config = dict(
    n_layer=9,
    d_model=896,
    n_head=14,
    n_kv_head=1,
    head_dim=64,
    d_mlp=3584,
    vocab_size=8192,
    activation='gelu',
    norm='layernorm',
    norm_place='pre',
    norm_eps=1e-05,
    positions='rope',
    rope_base=10000.0,
    rope_fraction=1.0,
    qk_norm=False,
    attn_scale=0.125,
    bias='none',
    tie_embeddings=True,
    parallel_block=True,
    init='normal',
    init_std_qkv=0.0244,
    init_std_o=0.0244,
    init_std_up=0.0244,
    init_std_down=0.0244,
    optimizer='muon',
    lr=0.016,
    lr_mult_o=2.0,
    beta1=0.95,
    lr_head=0.00508,
    grad_clip=0.5,
    warmup_steps=200,
    schedule='wsd',
    decay_fraction=1.0,
    decay_shape='cos',
    final_lr_fraction=0.0,
    batch_tokens=131072,
    seq_len=2048,
    doc_mask=True,
    train_tokens=811000000,
    steps=6188,
    dataset='wikipedia_en',
)
MLP neurons of a small language model. Each row is named by its layer, matrix (up: input weights) and neuron, and shows model dimensions 0-127. Each number is 50 + 10 x the weight over its row's rms, rounded and kept within 0 to 99.
Before each neuron's rows, "fires after" lists the tokens most often just before its 100 highest values on Wikipedia text that the model never trained on.

fires after: "s", "–", "1", " ", " F", " S"
L3.up573:31 41 54 52 30 58 45 51 45 59 62 39 54 56 35 68 48 51 57 38 63 50 31 60 49 65 55 39 46 57 58 46 35 53 50 41 55 35 48 59 50 35 72 70 40 45 69 58 54 55 53 56 59 77 50 57 58 40 64 43 35 60 63 41 65 49 65 53 44 40 33 43 42 59 48 71 33 54 54 53 50 48 50 42 63 30 64 32 42 39 52 44 52 62 42 52 38 48 66 53 52 46 53 61 52 70 56 54 29 48 25 48 36 74 52 25 35 61 43 53 41 41 59 49 59 55 57 57

fires after: " ", "/", " (", "[", " and"
L3.up784:40 50 38 47 48 41 50 46 47 43 58 46 22 51 49 64 42 44 62 55 38 48 51 54 46 51 63 51 42 50 34 54 31 47 54 35 52 37 56 48 53 60 48 57 57 42 61 49 64 46 37 44 33 54 57 52 34 48 61 55 39 36 51 48 46 29 49 41 50 55 48 44 67 51 57 34 48 46 54 51 70 38 61 47 47 53 45 45 60 49 54 50 50 49 52 67 64 43 33 60 78 45 35 35 52 58 31 51 54 46 42 50 39 70 45 44 49 53 62 50 65 55 56 61 47 22 52 48

fires after: "9", "1", "3", " m", " "
L3.up3352:66 49 46 56 48 62 73 34 50 56 49 44 53 59 64 47 33 40 61 54 49 64 29 33 45 31 66 72 51 57 40 67 44 39 45 50 49 63 54 40 53 49 40 60 59 33 48 47 70 64 45 61 54 44 53 31 46 43 41 58 58 66 57 42 56 55 62 42 50 48 47 54 41 49 45 36 31 59 35 34 45 42 60 49 34 61 55 24 68 36 59 46 44 42 51 60 29 48 57 33 57 58 46 53 55 58 33 30 57 51 29 30 58 46 65 45 68 40 36 64 54 44 42 59 69 50 48 45

fires after: "\n", " M", " De", ".", " "
L3.up3077:56 47 51 53 49 53 45 53 52 40 49 56 60 55 39 43 38 63 47 62 55 54 68 59 49 63 31 42 44 60 51 39 42 48 29 59 56 37 62 65 59 44 50 42 54 68 34 63 38 64 58 40 51 62 44 64 60 59 51 50 50 61 28 61 65 52 43 55 39 36 54 60 52 48 40 49 32 58 65 34 46 41 58 44 61 45 57 39 58 52 44 56 54 63 41 56 50 31 52 63 50 46 39 47 47 54 51 35 66 45 42 32 59 38 56 39 35 55 31 63 56 35 19 54 46 45 47 58

fires after: ".", ").", "\"."
L3.up3066:53 50 42 49 41 63 62 44 49 59 43 68 58 45 56 56 52 60 65 60 45 42 57 41 56 59 50 65 49 58 53 44 48 63 66 60 48 49 33 61 52 54 54 57 47 45 48 49 27 42 64 58 52 34 39 52 44 57 53 60 41 58 54 50 43 58 43 48 61 50 55 53 36 20 47 51 26 45 40 31 44 56 43 45 66 43 49 46 37 68 58 44 58 41 51 49 53 49 54 45 47 47 65 49 55 53 44 41 17 53 61 56 45 49 50 47 76 54 56 52 37 61 43 35 62 41 47 61

fires after: "1", "S", " U", "\n", " United"
L3.up812:35 46 63 45 52 38 52 52 58 46 72 58 29 49 44 48 41 44 45 45 61 35 59 48 64 34 34 54 45 64 39 56 40 64 44 45 49 59 64 56 55 32 52 68 63 47 35 44 46 43 46 53 49 46 43 68 52 34 47 40 45 43 37 48 44 52 44 32 54 58 62 38 52 42 53 49 34 77 33 26 63 35 59 50 39 51 60 41 32 63 57 54 59 61 57 64 45 29 37 58 51 49 46 65 73 43 48 49 52 53 41 37 52 80 36 47 32 63 35 37 52 47 34 49 46 52 45 56

fires after: "2", "3", " A", "6", "1", "0"
L3.up1529:64 49 59 58 68 61 54 50 51 64 45 38 40 45 61 58 57 47 48 65 45 53 44 67 52 40 61 70 50 70 52 35 47 53 49 49 39 43 39 50 57 52 55 32 54 47 62 45 37 53 71 59 49 46 47 55 52 54 43 32 44 48 51 34 51 55 32 46 33 50 57 55 34 47 54 52 66 37 54 41 43 45 38 44 60 36 32 50 42 45 45 58 69 54 64 61 52 47 40 54 50 63 64 45 49 32 42 49 36 51 48 35 39 58 52 40 44 48 62 41 50 37 38 45 42 73 50 38

fires after: ".", ")", " |"
L3.up758:45 47 58 66 54 55 62 52 33 61 34 43 67 40 56 53 44 41 36 33 54 38 54 29 58 45 55 41 55 33 37 53 43 60 59 51 42 62 44 47 70 48 51 59 37 54 42 54 55 27 45 56 62 65 51 44 46 67 47 62 68 48 59 49 44 40 47 51 45 57 39 46 47 46 61 50 58 47 58 27 36 46 44 50 43 57 53 52 65 60 46 51 49 56 54 38 45 52 59 64 47 61 38 51 32 61 40 63 62 42 25 44 61 42 62 63 65 38 57 49 60 40 37 44 55 51 27 42

fires after: "0", "9", " ", "tu", "hi"
L3.up576:56 31 41 44 53 37 57 51 48 51 48 28 36 35 43 44 51 34 52 62 57 45 53 43 47 38 47 54 50 33 50 51 46 62 44 44 59 47 51 63 46 33 41 56 49 78 52 45 63 65 57 62 53 52 45 49 44 38 54 49 50 46 39 24 38 55 28 41 57 61 56 38 50 50 60 60 29 55 55 40 46 28 47 41 80 34 49 45 37 50 55 39 35 76 66 50 58 54 48 46 42 34 37 58 55 48 49 40 49 69 66 55 62 62 58 58 42 44 57 55 56 40 35 45 72 64 57 42

fires after: "1", "d", "3", "5"
L3.up2964:50 42 56 49 64 53 53 49 60 48 51 53 24 46 53 41 62 57 40 49 34 42 50 73 63 53 44 45 59 60 44 42 38 53 58 33 32 38 59 31 51 54 43 68 40 60 64 46 48 44 47 67 42 46 37 48 57 44 42 60 62 38 52 57 61 61 44 61 60 52 49 34 38 50 53 47 54 59 50 52 47 48 62 41 47 59 50 63 49 41 50 60 48 58 39 55 37 48 51 53 47 51 42 55 41 66 54 52 59 63 61 42 58 67 48 57 51 51 46 57 49 53 45 43 47 56 46 55

fires after: "s", " S", " St", " pre"
L3.up1409:46 39 50 54 28 47 48 48 21 44 32 54 53 53 58 56 56 59 59 48 59 50 29 49 46 45 51 35 39 50 39 67 43 59 54 38 66 41 25 61 60 34 66 53 63 35 59 51 59 45 39 52 57 35 53 60 55 66 42 53 46 47 41 42 44 55 35 52 44 60 45 58 64 56 43 63 39 60 63 53 66 60 50 63 31 46 49 67 44 44 51 45 42 42 46 65 40 33 46 59 60 32 55 54 51 58 61 37 56 36 47 61 55 60 80 35 57 45 42 58 65 36 48 59 58 43 53 56

fires after: " ", " (", "S"
L3.up2966:66 62 58 48 58 39 64 56 37 36 67 46 46 46 46 47 58 49 60 38 53 40 41 63 57 50 58 50 40 57 41 51 47 75 68 35 48 59 46 43 60 29 41 53 26 53 45 52 53 53 50 35 69 66 63 62 41 36 39 57 39 44 50 62 47 45 63 45 56 53 42 36 36 62 51 59 54 52 52 54 54 45 45 59 51 36 45 30 56 57 41 45 50 57 57 61 57 40 32 69 64 33 54 25 44 38 58 42 33 62 61 44 59 65 46 51 49 47 53 49 30 38 59 48 52 47 72 46

fires after: "0", "9", "it", " Na", " and"
L3.up235:40 45 49 48 41 52 52 60 59 50 57 40 63 51 52 59 59 52 65 48 43 53 61 64 45 42 59 52 34 55 57 56 46 63 46 35 66 66 37 60 47 45 30 55 57 53 52 46 55 45 35 48 50 53 27 64 56 63 53 69 52 41 35 45 39 53 47 52 41 44 54 44 55 42 53 69 54 66 40 49 44 34 55 42 42 49 41 60 54 53 46 63 49 39 61 63 46 44 47 54 43 25 32 60 55 68 48 49 62 33 49 44 44 53 63 45 41 36 46 35 56 48 50 44 40 52 60 44

fires after: "0", "9", "1", " "
L3.up2018:47 58 77 53 66 61 66 53 41 63 43 67 53 30 48 45 33 56 65 56 60 50 42 54 40 56 42 30 35 37 49 62 53 49 53 48 32 47 60 39 69 45 41 43 49 57 50 48 36 66 41 56 58 41 55 51 55 49 39 41 46 58 59 51 48 76 48 42 33 45 58 50 58 52 41 47 54 64 54 52 55 57 52 36 45 47 53 39 39 54 50 51 51 48 46 36 62 49 49 64 51 58 27 35 67 60 49 30 48 42 54 45 46 61 48 57 56 52 58 30 45 41 58 57 39 41 51 49

fires after: " ", "0", "S", "–"
L3.up2059:61 38 56 56 44 47 48 45 61 38 63 70 53 40 44 64 53 47 52 38 48 47 70 28 47 52 71 43 56 65 52 52 37 41 49 56 47 48 40 57 69 41 45 36 43 21 62 61 62 48 46 60 47 56 71 37 40 59 42 59 44 67 66 50 36 32 41 37 60 54 53 66 55 39 32 57 44 48 39 54 65 53 50 58 51 62 56 50 48 51 43 46 44 51 56 55 38 36 58 51 65 41 40 42 67 24 68 54 60 50 61 41 53 49 55 48 43 49 50 40 63 59 59 41 55 43 58 52

fires after: "0", "1", "7", "2", "4", "9"
L3.up1049:72 40 36 53 47 46 62 45 53 52 53 39 60 56 46 44 47 42 51 57 47 44 51 60 51 53 58 42 57 52 52 48 51 66 55 57 50 54 42 57 38 46 61 63 64 58 51 39 36 80 48 54 48 51 59 25 59 72 32 48 45 51 49 51 52 52 58 39 37 55 38 34 60 54 49 50 36 52 46 26 45 57 38 41 59 55 36 50 41 42 54 45 38 51 37 63 57 40 42 77 57 56 64 44 56 58 38 52 51 42 44 46 52 37 65 29 44 38 60 39 51 64 41 55 46 42 55 47

fires after: "9", " Te", " "
L3.up3171:40 45 29 43 60 50 59 52 61 59 68 48 56 32 35 54 50 52 34 67 53 31 39 50 47 48 48 39 33 51 26 54 57 59 62 47 58 44 54 77 67 38 52 52 38 47 51 54 45 57 40 47 56 66 55 57 45 37 49 56 52 54 46 49 50 51 36 44 46 54 57 56 44 45 60 30 50 36 51 57 32 49 54 43 56 66 36 69 53 37 61 46 47 52 54 41 50 47 54 42 57 64 61 63 67 61 34 44 47 55 49 48 67 58 52 38 54 49 45 41 49 31 52 71 51 35 59 54

fires after: "2", "0", "5", "3", "4", "7"
L3.up480:53 42 70 30 39 60 61 56 66 59 59 47 51 36 43 47 36 49 49 52 45 44 61 42 45 46 60 57 48 46 47 43 52 59 59 53 48 42 37 38 42 44 47 65 53 60 50 55 34 58 57 62 55 34 38 50 64 39 56 35 64 52 44 68 45 59 58 41 33 35 43 52 37 69 44 44 50 48 65 47 45 56 56 45 38 49 51 56 55 56 46 52 64 47 56 65 37 65 61 48 31 53 63 55 48 30 46 37 51 46 22 38 55 50 59 44 35 50 57 29 41 37 51 45 55 50 45 23

fires after: " ", "L", " C", " c", "o", "-"
L3.up2537:65 37 40 41 43 54 43 48 75 50 42 56 45 50 57 60 53 43 52 46 46 44 42 67 39 62 56 50 52 53 58 49 54 44 41 48 57 41 64 57 70 49 53 45 53 63 46 57 35 48 43 53 60 57 59 61 33 35 64 59 49 44 63 48 37 58 53 59 61 62 64 41 58 65 49 47 64 39 51 40 46 39 46 48 59 38 34 50 54 37 58 40 49 53 61 54 44 43 54 46 46 60 42 54 63 52 50 35 60 44 64 52 44 28 53 36 49 55 60 63 54 67 65 49 55 56 61 49

fires after: " ", "0", "y", "1"
L3.up1090:61 55 44 69 54 28 72 46 55 53 47 50 68 50 43 57 49 59 45 38 65 50 37 32 46 45 59 48 36 44 71 60 48 68 60 40 52 48 42 53 36 53 45 50 55 54 64 39 47 61 69 55 66 59 42 32 55 60 45 46 53 34 32 46 76 54 45 48 61 37 56 46 38 51 52 52 54 60 69 48 37 45 30 67 41 47 52 67 36 34 45 56 61 53 59 65 59 55 35 58 59 54 58 58 51 42 41 68 43 43 55 42 52 38 48 52 44 49 40 51 54 59 45 42 51 33 68 33

fires after: " G", " Ge", "-", "–", "p", "E"
L3.up684:54 61 55 57 31 40 51 31 52 54 49 36 55 43 56 49 44 46 32 38 45 36 66 37 50 49 56 54 51 58 70 59 57 66 49 57 41 45 42 49 58 38 53 57 49 53 55 53 49 39 34 59 56 63 49 44 56 49 70 45 53 52 43 35 47 30 50 47 51 37 53 54 38 41 48 57 63 51 63 48 48 55 59 47 47 61 38 46 59 57 40 48 48 47 42 38 60 51 49 29 55 39 54 57 52 41 41 42 33 36 51 48 41 37 45 61 40 31 45 62 49 41 53 33 39 66 52 52

fires after: ".", "==", ")"
L3.up1207:43 37 59 55 41 48 41 45 58 53 60 61 59 61 55 51 48 52 60 51 42 46 39 57 68 43 36 66 48 57 60 48 47 48 42 53 43 58 62 44 55 41 48 49 54 37 41 65 66 46 64 50 52 30 50 53 45 50 54 41 49 50 46 53 67 37 48 47 39 50 60 35 57 37 49 47 58 49 53 55 67 69 47 63 36 40 50 63 52 67 56 26 48 22 37 59 63 45 44 58 46 52 56 48 53 47 43 58 51 51 46 32 58 55 62 58 44 66 52 67 50 51 42 55 48 55 47 39

fires after: "0", "3", "lli", "9", "8"
L3.up2905:44 53 55 32 53 56 42 55 37 43 44 41 57 42 51 34 53 42 51 32 44 48 64 60 42 58 53 35 55 61 62 45 56 37 47 38 43 45 40 53 37 71 51 48 59 67 58 51 47 36 56 48 50 61 45 43 66 58 58 63 48 36 45 63 50 54 56 57 54 41 45 56 46 49 36 58 45 51 44 68 63 61 40 28 41 49 46 54 50 59 46 66 55 39 63 46 24 59 56 39 46 52 52 42 53 65 49 41 30 52 33 38 54 51 51 50 69 57 39 51 81 56 75 53 55 47 39 47

fires after: "9", " ", "8", "3", "|", " pass"
L3.up1825:43 54 50 53 50 39 47 42 52 52 13 63 67 47 41 66 56 39 50 52 42 57 37 69 55 60 47 48 48 58 54 43 53 51 62 53 41 23 66 60 53 70 63 47 58 46 62 47 57 58 37 42 30 64 52 50 63 69 53 46 37 42 55 69 46 53 55 51 51 41 40 50 71 50 37 62 31 50 46 32 46 46 47 26 37 53 47 34 29 37 46 53 59 44 56 75 57 65 47 56 49 71 43 46 62 37 53 40 59 55 45 40 54 52 35 49 45 40 58 62 56 29 54 48 27 49 56 56

fires after: "9", "-"
L3.up129:33 71 39 52 54 45 47 42 43 55 57 74 56 57 49 43 37 70 43 42 58 48 50 65 57 49 54 41 64 51 62 50 58 48 52 37 54 35 78 41 58 47 32 35 44 43 41 55 32 81 50 51 57 33 36 43 34 29 36 36 45 48 44 57 54 58 44 56 57 56 57 60 37 37 68 47 52 49 54 42 43 48 58 52 48 56 64 39 43 46 54 57 38 46 58 61 66 56 56 55 46 34 58 51 43 36 57 48 57 49 52 55 40 51 33 57 31 57 55 46 73 26 50 52 44 44 56 46

fires after: " "
L3.up2927:61 41 44 59 50 32 64 65 47 54 37 35 47 51 55 46 54 57 61 43 50 65 54 36 30 52 33 35 55 60 49 51 40 59 47 61 53 62 52 47 51 34 38 48 40 38 52 51 34 45 62 31 51 51 39 50 41 49 63 61 53 47 46 45 46 47 53 47 59 52 66 44 46 52 43 51 48 56 36 32 51 47 54 55 55 49 48 53 54 30 54 49 45 48 59 69 45 43 41 49 52 46 48 47 55 52 38 35 60 51 56 42 54 40 36 39 40 35 35 47 51 63 41 58 44 31 50 39

fires after: "-", " Mc", " back", " (", " \"", " de"
L3.up2428:53 57 58 45 36 49 48 62 50 51 50 60 48 44 52 40 49 39 51 55 41 51 70 35 63 51 40 34 43 51 57 38 42 39 56 41 56 46 49 45 47 67 55 56 33 64 62 36 60 69 43 75 40 62 50 54 51 65 52 51 41 38 42 45 41 60 44 45 50 53 44 59 56 60 55 72 67 60 59 57 51 33 51 45 63 44 32 63 50 51 61 44 45 69 47 45 49 39 46 46 43 37 65 47 69 69 63 46 25 55 48 37 35 52 49 48 52 48 42 55 54 68 38 55 47 56 46 58

fires after: "1", "3", "2", "0"
L3.up1950:39 45 49 36 61 40 44 46 60 56 64 42 54 22 50 52 52 42 57 60 55 59 51 54 62 47 60 56 51 42 50 71 47 54 36 36 40 65 38 52 54 30 57 53 44 43 42 50 49 21 60 59 43 64 50 57 55 49 56 43 49 58 61 40 37 61 56 61 51 40 54 55 39 54 53 52 47 69 29 43 51 67 43 53 59 38 43 53 47 43 57 63 54 60 57 57 57 55 40 52 72 41 54 41 65 44 37 38 59 42 52 48 59 62 68 44 52 59 59 59 49 54 34 50 51 53 47 39

fires after: "2", "3", "5", ",", "ga", " More"
L3.up3358:48 46 61 64 40 42 54 36 47 48 44 44 65 47 48 41 54 55 39 58 50 54 67 56 51 46 44 48 53 58 79 57 49 43 62 49 59 60 43 45 41 67 57 50 47 47 49 40 33 27 52 49 55 55 49 41 43 49 50 64 44 52 37 58 52 42 46 42 53 47 53 46 60 45 78 44 32 55 41 52 43 43 51 50 50 50 64 37 51 36 48 38 40 70 44 53 20 54 54 42 50 44 50 51 38 52 51 60 43 65 23 53 49 58 51 55 56 49 56 61 62 55 59 43 66 54 52 57

fires after: " ", " (", "–", "-"
L3.up26:51 33 56 32 28 47 54 47 47 49 23 64 52 50 46 44 57 48 66 45 48 59 43 45 40 45 53 49 69 59 44 40 39 50 42 45 42 44 61 46 47 47 63 51 42 43 54 48 35 37 34 55 49 40 57 58 47 58 59 45 54 49 41 58 36 56 42 32 52 67 44 76 54 69 49 63 56 51 44 57 61 40 58 38 49 59 61 41 51 52 42 37 59 43 48 44 62 54 70 65 57 29 42 46 64 28 60 56 47 55 61 32 50 46 60 42 46 48 56 67 31 51 44 42 41 28 58 53

fires after: ".", ")"
L3.up957:38 31 56 70 71 46 51 51 32 58 55 67 60 47 67 58 53 45 45 48 39 39 52 34 46 44 53 63 45 44 50 35 46 36 70 52 41 51 34 55 59 28 60 47 58 54 45 64 54 37 53 42 37 47 48 49 62 41 54 61 56 58 47 43 46 44 51 53 63 52 63 36 40 50 47 48 37 49 67 38 47 78 50 62 50 60 49 31 54 51 53 50 48 47 48 49 61 64 56 69 54 56 56 43 39 50 59 61 32 50 48 46 52 44 53 44 58 53 52 63 68 59 41 41 59 45 33 41

fires after: " ", " T", "k"
L3.up406:34 34 55 64 52 49 67 54 39 59 46 64 65 53 51 59 65 49 53 54 60 48 50 64 35 52 62 36 56 49 48 64 63 64 40 40 53 39 40 46 74 44 37 64 58 40 41 58 47 58 39 62 35 37 51 64 41 57 50 69 55 43 51 35 31 61 50 55 39 54 53 52 51 60 45 60 48 71 47 40 41 33 35 48 52 40 40 59 50 49 57 47 49 45 42 50 39 39 47 57 55 50 40 49 56 49 35 34 59 39 66 49 58 45 51 36 47 57 59 51 48 62 45 54 49 46 51 51

fires after: " Ge", " G", "s", "er", " E"
L3.up1862:56 38 46 54 49 47 36 32 53 61 35 52 70 39 48 55 37 52 50 40 66 27 50 44 47 52 35 41 40 52 35 41 51 51 53 52 55 43 58 42 38 52 58 42 67 45 58 70 50 46 53 54 31 52 56 53 61 42 50 38 45 57 43 58 66 58 42 66 39 48 44 48 48 49 46 56 46 61 61 38 57 46 36 33 61 43 64 57 40 56 45 60 39 48 53 44 55 64 49 52 51 58 61 74 48 53 67 53 38 47 28 44 72 59 67 60 42 40 43 52 26 41 52 43 43 50 49 56

fires after: "1", "E", "2"
L3.up2645:33 63 59 42 52 44 43 51 58 68 45 70 66 53 65 62 41 47 51 45 46 32 39 57 43 39 62 49 61 48 55 54 58 71 64 48 44 54 49 32 45 47 44 57 67 58 43 61 63 58 53 52 40 40 40 44 32 54 52 58 53 60 43 47 47 48 44 48 56 36 53 56 44 55 43 37 50 36 48 39 44 47 37 39 53 47 40 38 50 63 54 53 59 66 62 51 49 68 50 69 61 58 51 29 52 56 56 45 44 45 51 51 44 63 75 61 51 44 45 52 62 52 33 64 57 59 55 48

fires after: "0", "9", " G", "s", "conf"
L3.up2701:47 49 49 37 58 49 52 45 39 40 48 57 48 45 52 55 42 49 61 47 30 63 42 51 56 68 49 19 40 43 41 53 37 57 63 42 45 42 54 36 69 38 47 39 63 60 41 66 52 64 56 45 62 37 47 60 63 66 44 54 52 31 46 54 51 48 61 38 60 60 50 72 48 40 62 43 36 48 55 58 47 46 60 43 43 49 40 45 45 40 58 36 42 54 50 59 65 50 49 57 47 38 51 53 43 51 63 62 60 68 51 37 50 53 56 44 52 48 46 34 69 30 52 43 49 57 60 42

fires after: "s", "S", "с", " S"
L3.up2945:47 61 33 51 46 40 49 48 50 44 68 47 47 38 38 45 51 41 50 50 34 44 43 42 38 47 50 47 49 60 50 49 33 43 63 49 63 55 59 61 51 66 66 58 50 47 52 57 63 67 75 45 49 63 55 54 25 28 54 43 62 44 66 60 53 65 43 42 46 54 53 65 43 61 58 67 34 53 59 51 56 39 42 62 52 59 65 40 47 67 36 53 55 57 43 57 51 31 42 62 63 29 51 54 43 60 57 38 58 38 58 34 41 48 38 37 64 33 52 41 62 60 38 57 53 47 44 34

fires after: " in", " In", " ", " So"
L3.up1577:56 39 42 62 56 61 55 38 50 45 41 60 58 31 43 47 43 40 49 38 63 66 56 38 43 44 54 49 51 38 32 58 36 53 39 63 50 69 54 46 57 45 43 48 48 41 45 75 51 49 33 46 35 58 55 49 47 45 44 53 50 43 50 60 54 50 59 63 66 50 40 31 53 34 57 51 45 59 34 49 50 51 57 73 39 51 60 66 46 61 38 61 67 54 41 45 42 68 65 47 51 52 39 29 64 52 38 61 63 41 45 41 69 54 42 43 42 30 24 39 58 40 57 69 52 56 44 40

fires after: " ", "T", " T", "en"
L3.up2711:34 69 45 45 46 53 55 32 50 39 59 69 36 54 44 36 48 55 52 51 48 58 48 52 49 50 49 39 56 46 52 53 53 62 56 53 39 51 49 63 38 42 55 56 37 52 44 51 49 27 54 68 47 46 51 46 50 46 54 44 42 29 44 48 36 55 52 45 61 56 54 64 45 38 62 56 56 79 43 49 46 50 58 59 53 56 33 48 47 54 58 56 47 56 50 51 57 38 65 58 54 67 54 55 53 47 57 58 55 71 44 39 27 45 57 54 46 26 45 44 35 46 41 57 38 28 68 35

fires after: " ", " (", "[", " a", "(", " |"
L3.up137:61 54 47 56 25 50 42 40 60 46 47 65 49 47 52 40 55 39 41 45 38 31 39 50 49 55 64 45 53 64 44 52 51 43 60 61 46 40 56 51 48 58 57 54 44 50 50 39 60 54 49 61 32 29 59 68 48 56 46 65 49 46 38 56 29 45 44 56 51 46 41 51 60 56 76 52 72 34 56 45 39 47 63 49 60 65 58 67 38 39 45 51 38 49 50 46 58 55 47 40 47 46 50 67 39 59 45 67 56 30 54 26 54 51 55 30 65 67 38 54 72 43 49 46 50 47 63 45

fires after: "-", ".", "'", " ", "ome"
L3.up3342:47 56 55 57 44 62 49 39 41 54 59 57 46 56 43 32 62 43 34 50 24 52 49 58 48 53 42 54 60 71 47 47 49 45 41 37 44 56 42 39 38 57 54 43 35 44 50 51 37 56 65 60 31 40 44 57 63 67 45 49 44 45 64 45 41 54 39 40 64 61 55 41 68 62 53 49 64 53 43 39 51 43 53 42 62 44 56 33 56 70 56 59 31 45 41 41 61 61 45 63 38 49 42 63 45 48 60 48 53 63 59 29 54 58 49 68 51 64 63 51 46 41 54 50 43 50 39 35

fires after: "9", " T", "0", " St"
L3.up2476:32 62 51 45 60 34 50 48 41 48 53 45 50 39 51 42 58 47 56 43 24 42 50 54 46 62 54 47 61 69 54 44 53 49 47 48 46 48 52 46 45 35 41 35 60 47 57 54 55 54 56 34 60 62 45 57 39 38 45 46 59 42 44 51 50 60 66 51 30 52 41 65 47 49 45 54 34 55 67 47 56 48 32 37 34 52 57 41 47 60 47 63 37 62 46 47 40 47 49 54 55 56 34 50 44 50 68 65 45 46 38 41 43 55 46 53 70 46 60 42 42 65 50 58 52 55 64 53

fires after: " ", "–", "-", " ("
L3.up1962:59 50 56 44 44 37 44 25 51 61 45 52 48 44 59 54 61 50 48 40 38 25 49 50 55 49 71 41 43 62 44 49 44 54 62 33 43 55 55 39 57 56 29 54 61 52 53 72 58 48 49 54 43 54 41 64 48 44 44 48 74 65 61 50 56 49 43 49 51 59 56 61 48 52 63 45 27 51 56 47 60 62 59 51 53 51 58 51 74 46 30 53 37 57 40 60 65 47 49 53 46 42 51 44 39 50 59 51 42 50 50 44 47 53 37 57 60 56 30 62 47 52 47 44 59 37 64 39

fires after: "1", "9", " ", "0"
L3.up2366:67 61 58 47 39 43 59 46 37 44 58 63 34 59 48 45 47 63 42 33 55 33 55 62 73 47 58 43 43 49 70 37 45 55 42 42 51 51 47 43 26 48 62 34 43 46 50 55 39 42 57 61 30 63 55 51 45 66 49 53 42 51 39 58 53 56 32 51 40 52 59 62 56 43 52 32 35 55 27 45 41 48 59 73 75 58 51 40 37 45 59 59 51 58 61 75 42 58 39 44 50 46 35 46 70 50 63 40 54 55 50 45 45 59 34 60 57 50 42 58 61 63 57 53 34 40 35 54

fires after: "s", " Label", "F", " G", " Apps", " Goals"
L3.up3327:49 65 42 45 41 46 51 53 45 44 53 51 59 52 56 54 43 53 57 56 33 38 58 45 55 66 51 48 37 62 59 37 56 68 53 33 31 60 44 43 41 50 40 64 53 56 41 44 39 47 50 53 45 60 40 62 71 58 57 44 41 56 38 51 57 50 67 41 58 31 60 47 53 78 65 48 50 55 68 40 64 51 37 45 64 51 51 23 43 57 47 57 53 53 65 46 33 37 52 42 59 57 49 69 50 68 52 55 34 29 53 48 48 65 60 47 51 56 43 48 43 59 56 68 45 61 43 51

fires after: ".", " |", ")"
L3.up1748:31 28 70 57 51 37 59 62 43 40 30 51 56 39 59 50 52 36 44 40 65 41 54 50 58 51 33 49 44 53 51 54 39 71 51 55 52 61 62 64 45 37 57 48 29 55 39 63 33 51 59 63 61 52 42 49 48 62 42 55 40 52 52 54 38 63 70 43 52 46 26 68 55 54 36 59 56 67 58 34 51 52 36 50 53 48 73 41 48 62 55 64 61 15 61 30 55 70 61 48 40 52 31 58 52 54 57 66 56 46 20 44 29 38 52 43 55 56 52 56 55 38 45 44 52 85 49 41

fires after: "'", "5", "4", "9", "8", "2"
L3.up328:37 60 55 37 56 52 62 53 54 43 44 52 38 63 50 59 50 45 35 53 46 56 53 61 51 60 58 60 47 48 46 50 48 52 52 57 52 53 53 53 46 63 63 32 42 52 41 47 44 62 45 55 77 59 47 32 53 58 53 51 47 60 49 55 59 52 56 51 46 30 44 54 49 38 48 54 39 62 51 46 45 47 46 43 51 47 66 60 59 66 50 50 20 31 61 43 49 50 59 52 55 30 58 42 39 44 53 42 59 54 42 61 36 62 62 41 58 69 48 76 34 62 52 57 77 66 41 51

fires after: ".", " |"
L3.up1901:52 43 50 54 68 50 54 61 45 65 38 51 45 53 66 55 49 51 65 48 53 64 36 46 65 42 28 61 60 49 41 24 26 44 60 49 59 51 31 50 50 47 45 48 70 66 39 45 42 36 51 46 65 41 48 57 41 55 48 49 47 24 51 44 52 54 44 63 54 54 37 53 44 40 53 51 46 64 62 50 58 57 64 52 34 48 45 35 45 43 50 47 41 39 54 50 54 55 17 54 50 50 51 44 51 76 67 53 58 63 35 57 60 42 53 48 68 60 48 38 55 48 32 45 51 61 48 68